config.yaml
n_layer: 16
d_model: 192
n_head: 6
n_kv_head: 1
head_dim: 64
d_mlp: 768
vocab_size: 8192
activation: "gelu"
norm: "layernorm"
norm_place: "pre"
norm_eps: 1e-06
positions: "rope"
rope_base: 10000.0
rope_fraction: 1.0
qk_norm: false
attn_scale: 0.125
bias: "none"
tie_embeddings: true
parallel_block: true
init: "normal"
init_std_qkv: 0.0456
init_std_o: 0.0
init_std_up: 0.0456
init_std_down: 0.0
optimizer: "adamw"
lr: 0.00262
beta1: 0.9
beta2: 0.99
weight_decay: 0.084
lr_head: 0.00833
warmup_steps: 462
schedule: "wsd"
decay_fraction: 0.885
decay_shape: "sqrt"
final_lr_fraction: 0.0
batch_tokens: 131072
seq_len: 512
doc_mask: true
train_tokens: 507300000
steps: 3871
dataset: "wikipedia_en"
MLP neurons of a small language model. Each row is named by its layer, matrix (up: input weights) and neuron, and shows model dimensions 0-191. Each number is 500 + 40 x the weight over its row's rms, rounded and kept within 0 to 999. Numbers have three digits each.
After each neuron's rows, "fires in" lists the words (lower case) most often at its 100 highest values on Wikipedia text that the model never trained on.

L2.up520:514439466507526508512500539568478595522475467513472540430555549500469546546547470461436461517507512511488518475521516497414474474578514508546529532471566521503475476485532513528504512453487509501507528451478539581486496443574497517435547547552461452506507519528516444469469569489470476492506549457471599558441526439510543524529507461446505507532514428487388498443431528422514437462484438492516468522546376527467588537564426473530520519487513546489542508527505409482521530505499468525550506488483456510450557483566487434522526462548446485555490473484490504533487498471515530484
fires in: "during", "continued", "time", "detective", "took"

L4.up392:493557474402532467577546536515495583532477456553479476417473559486477511461534466537532447530427459523526447436484506507453464520496542504484516475614528436528551472510487494423529450469470506523507483490512545496510545541528496554591528511461443442537523480482485479496467502517556543563502493592541491474499541443571517431501458560450474501483484479499472528451452389503473556510466488492539547481487429538506556476475434424484507534468503473472514476397502453519490423585496502506477511463503457502522530547442528533450549473520461532468540502490503448556501469493496497461
fires in: "5", "4", "each", "6", "2", "my"

L2.up454:501557520522499514501484499502532459465471508491549518429520527453424572479541556446529495581401485430503460446461533456454478493490501567541468465463524431506552397432505464554554527520465507476461487426471513556537528514500420529475587484559488470470592510523616504491472539482501496530509496484486524506525532527464493541529501486437498558546460470463525547463488468544495472509533475437494513550449500518507496592481527534515553624464493525570518484556460477446536464490462475564539486521485530533517509435544469531457526455461495549524502514518495447517462457526453494555
fires in: "is", "may", "has", "are", "was", "have"

L10.up43:488462509473478515557509505512568468526522468512527478504456506465431516454525479507432485498411475537579490408525527519513512431504477490510487542433516443448513397505536517524507448505534445484482538530542462487542484523554527519461507522461441495521532530493474490538554559496490480497564465587514545485519578497459528551454510511486502485513424540479543536543498458573510579484457509539485598450440537549498538458486503488525467573501476424517523537444432497569472436487458545602448527394506516496447504510486484550499475467411496553553511533488492484511479513471495477591
fires in: "have", "5", "had", "6", "3", "2"

L3.up605:506420447493535447534465519505468524499495493437502461501508477486540572495487478526502526402525477566489468432503520515544545410532401507556505590448540454539540492473493519570444466508472450538561577464584491476483508537453444491472474532525512505509561633504531511500557506435528555495571580497519531495503523464531487449547497454556455502486499513521534496479430444483503474519460511506487527441503491533506477468524459433431619519477539476492482527479495399504498461471508487502462518518459495501520529485483516490510530600521441502489557530414468511492539496494522559523
fires in: "two", "days", "day", "on", "years"

L4.up266:483508503480470497486468432494461499471514411475536470475538477535495485454534442593488455510491512465533554480600524506527470478467493434526455497472481551521501534432568515489506548512564453545507506543486487534471559520484468513556412478463463455542516491498546484426559539497465484548521503491496498506473555476407460481541484528473475473469380544559528528524497495577545502528456534437528617424485506561555552528481517488529546533479504521487423498472461446487502484547482561449540498462552514502511507463515558561539464531509556493562485539444433516409547441467464501498
fires in: "at", "in", "now", "rabenhaupt"

L4.up591:485532477510487594519551474494491505488485489493495457501544596514485524470470574505484458523462447517517549552495586577486488438506505456579469520556553484565509472516514470480521527491509510459468512485504480489494522495544511534468522472519476512536513499445543542452544492500458519524520549581520538564499547439505508531588529422516482460346483528513483475522450454461435486418508426523518571429465522530492505521469549499454526481480501554515467466482500489547440510478506454602474450466490480574543576523447523558494516481482483568498512524514506401555439531556435498496
fires in: "such", "there", "caledonia"

L3.up178:385457450478490530475447499576504517471461516470490535521512538508480561483536486558502519520441522463513513500471486509446527453480487453544428513431531357419509563449493440477512440545465513508498456515575508466493524487498540497512488461498447533498548456501546475499467590502483450448426462479456468609486500479518483512617491455413493493526535547516453506442416499455473469522526511514413487494452453490545486534522517517528588480512492509484475516540554448510517546497482492492447488475492502542598542452504506404475526505521489506501510469464509485554468549486479476450
fires in: "on"

L7.up273:481456527530511498495491497455507466457460464407508514408506530476472578504485528524493449443486539426475486505490537533487441431479527527528439557488583447498610504449439521513496513451546500502450599517417462479502514431524474521529525542551485457509521523537562526522486600466455552491493580495442500476522507427461467488517439522475514531598511450490504509460420534495460466432466471490556515487492554504437491515540509448454483429504492457513434492471508486456470555472545466515522480463530572525520553463569462453458499492532471481530475535479528492527478590470502559505
fires in: "association", "department", "government", "operation", "division", "commission"

L3.up183:434509470523552542518423537525511536458512440507536434539484496548510517539463497552455496432482438497520517467498535494481532508549517482520534552494502461523555508504525467535434445506528482523460544566479525564466483528530518540530503486516535492526511528479563575492506476568473507536446578503522593479493563436493551484536431522513352514567458457503504484477527514582517494536473483558417560485539476487507552558470420422548514540461557527468446464468456498473481454542452441506498447464511495492577534454480537476539587573457472489514488513463496425474452508517484495512
fires in: "in", "london", "4", "france"

L2.up702:499479562487537492547499574597519533466583514528470450490545510561502525561508525557542467514429467430474467533513553481539543547497434512475484510550550432561553537503394481529448400488476478463498519534421524541564463512493483487505526517488493512485515605483551568527437514475540556479538530553471484468494489499548469433530537492492475555480476526473542537436494419539499542535486419519475472510481527500482562523580527472494536547438520524487447500532496500478503464529430455511522472513477523529477528513471511499398518533469482483497546549499502451611469461476504559532
fires in: "be", "each", "how", "are", "by"

L10.up317:425456507477446449490466496480467568432565491499516436497557488518480466530510566492519514477495473477482510471504529564536571474543352447432485461526493511484570514575546575481442491470518490594486570514477459598495513526478515496501547484530553466526453542495525518531533438495537421500511554491634484525450487410519480499507487549499532505497512509448520530474534415495517573490557537474514548471487540543476500516498539482463536503436479495469549496518465498509502491467551548564478496434512524499507567511486591507481538522456484502440509493499461476547505539501551521427
fires in: "6", "7", "frederik", "5", "3"

L2.up131:528458485475500575511486451509523461522501466453527488494514552519480521530586605493498421567446505513565407471541534488472545509477518484496413531473491452448496433443434519515452570526561470522432586530506507573516506473407463436474496517501505477544546571487514561536493508548501535509459534536478503516502531492465527586538536505502459472505527567482459465507508424497523477485482419447542516542438491485467540565534598484506514527415477549455482534495420471515484483447485498529491425531479515549518462417493536477466523464537494570527519521474483517493551476510505465457
fires in: "be", "not", "beijing", "there"

L2.up169:426471515512463517586493511565525494479490484459463470526516510548524543472498510527515460522526543477481481451530522439497405513511504542550460412474547437542497504503523525469438522521484513516479461535456525548490476519510542528598542438554510525538503484498556461439470548532532606539537426470512461482466555543466499561445468476499469506514466489521425504491519533508505540543487494563450556532538514488436497543482509513528545502621556592460500480528410434445572568542513489462468481506495527475533504510466445520484504536445449516474464527487466414565545464542501414490
fires in: "were", "became", "are", "into", "was"

L2.up739:445497504476491517532472551613490529498481528412557462528506483509507488549493539526517467483466508403456481447499463451517497478463465480556480480497476488528474483514387421460482529456483515451444589525456568552544518478488523526466518484528506454498506603460585521515500591546552587490476547478497503496487479447568495533534540509485451464480471496521486488560459513506497494505462471452449501438538489559482545639528490463502483470490483525501502522490472493544453529511506466533543490468537515533556438506454485408457493448450541528503554596416457518533492527535481483510
fires in: "on", "to", "the", "producing", "of"

L9.up505:479521466427428535557453478487489463458489454561544541498494492507442471483544534549523504544472460511565558444534574476476503473474493515478422483463552520557464461417502514519499523540526537511539492492497550487536535569487509471526469548563552492503514508452559533528509523510472454538460556487514564530509519471464444412536524465470489486455444451511512522521484538449482509501502510626502450443398591470512570525516577539478532584487462481408486576482530488460442558539483555520533538461487556501547560473505522541494475488546531561461435488453522473478459484540473508479
fires in: "no", "8", "6", "15", "40"

L5.up339:476460471427428523506517533542559594495463485532511464427527605517465455466507585542471437528533525516533477424538616433479435491544497527516481522463456488570508451492522551465501560453505506498506589482482454508504505501499513508517447479587544463582524483482502421497501491453524573496495501532489550514478513494458523469509468476530424461472500484523513441550488422589475492529488509502537477458497477454537547523521413501489508500484460485436516511458486454511463516588517465555505508475500465471462488529481583567474486520556486467452571556452543476528528490479461560466
fires in: "first", "well", "and", "only", "later"

L10.up171:488513450463468456556514543495515479495486476538455504477476515540476520450571478567451492562425523446496561476502535454405478522596483516553515554511492523480524526503472499503504492474522561557554433418540492493488522505481517523515430453455475471559507513460532531470424500583540568554412543484492542477496493541490496509486505568457561507440482473548468487541499525514452531508496467560510493475477503507601562480472461377515564517511474458471505499474511501543496515542572441478570487515505568528463584452522516604570575521522472482491498476446493483566508488487500533484
fires in: "in", "4", "september", "gold", "1994"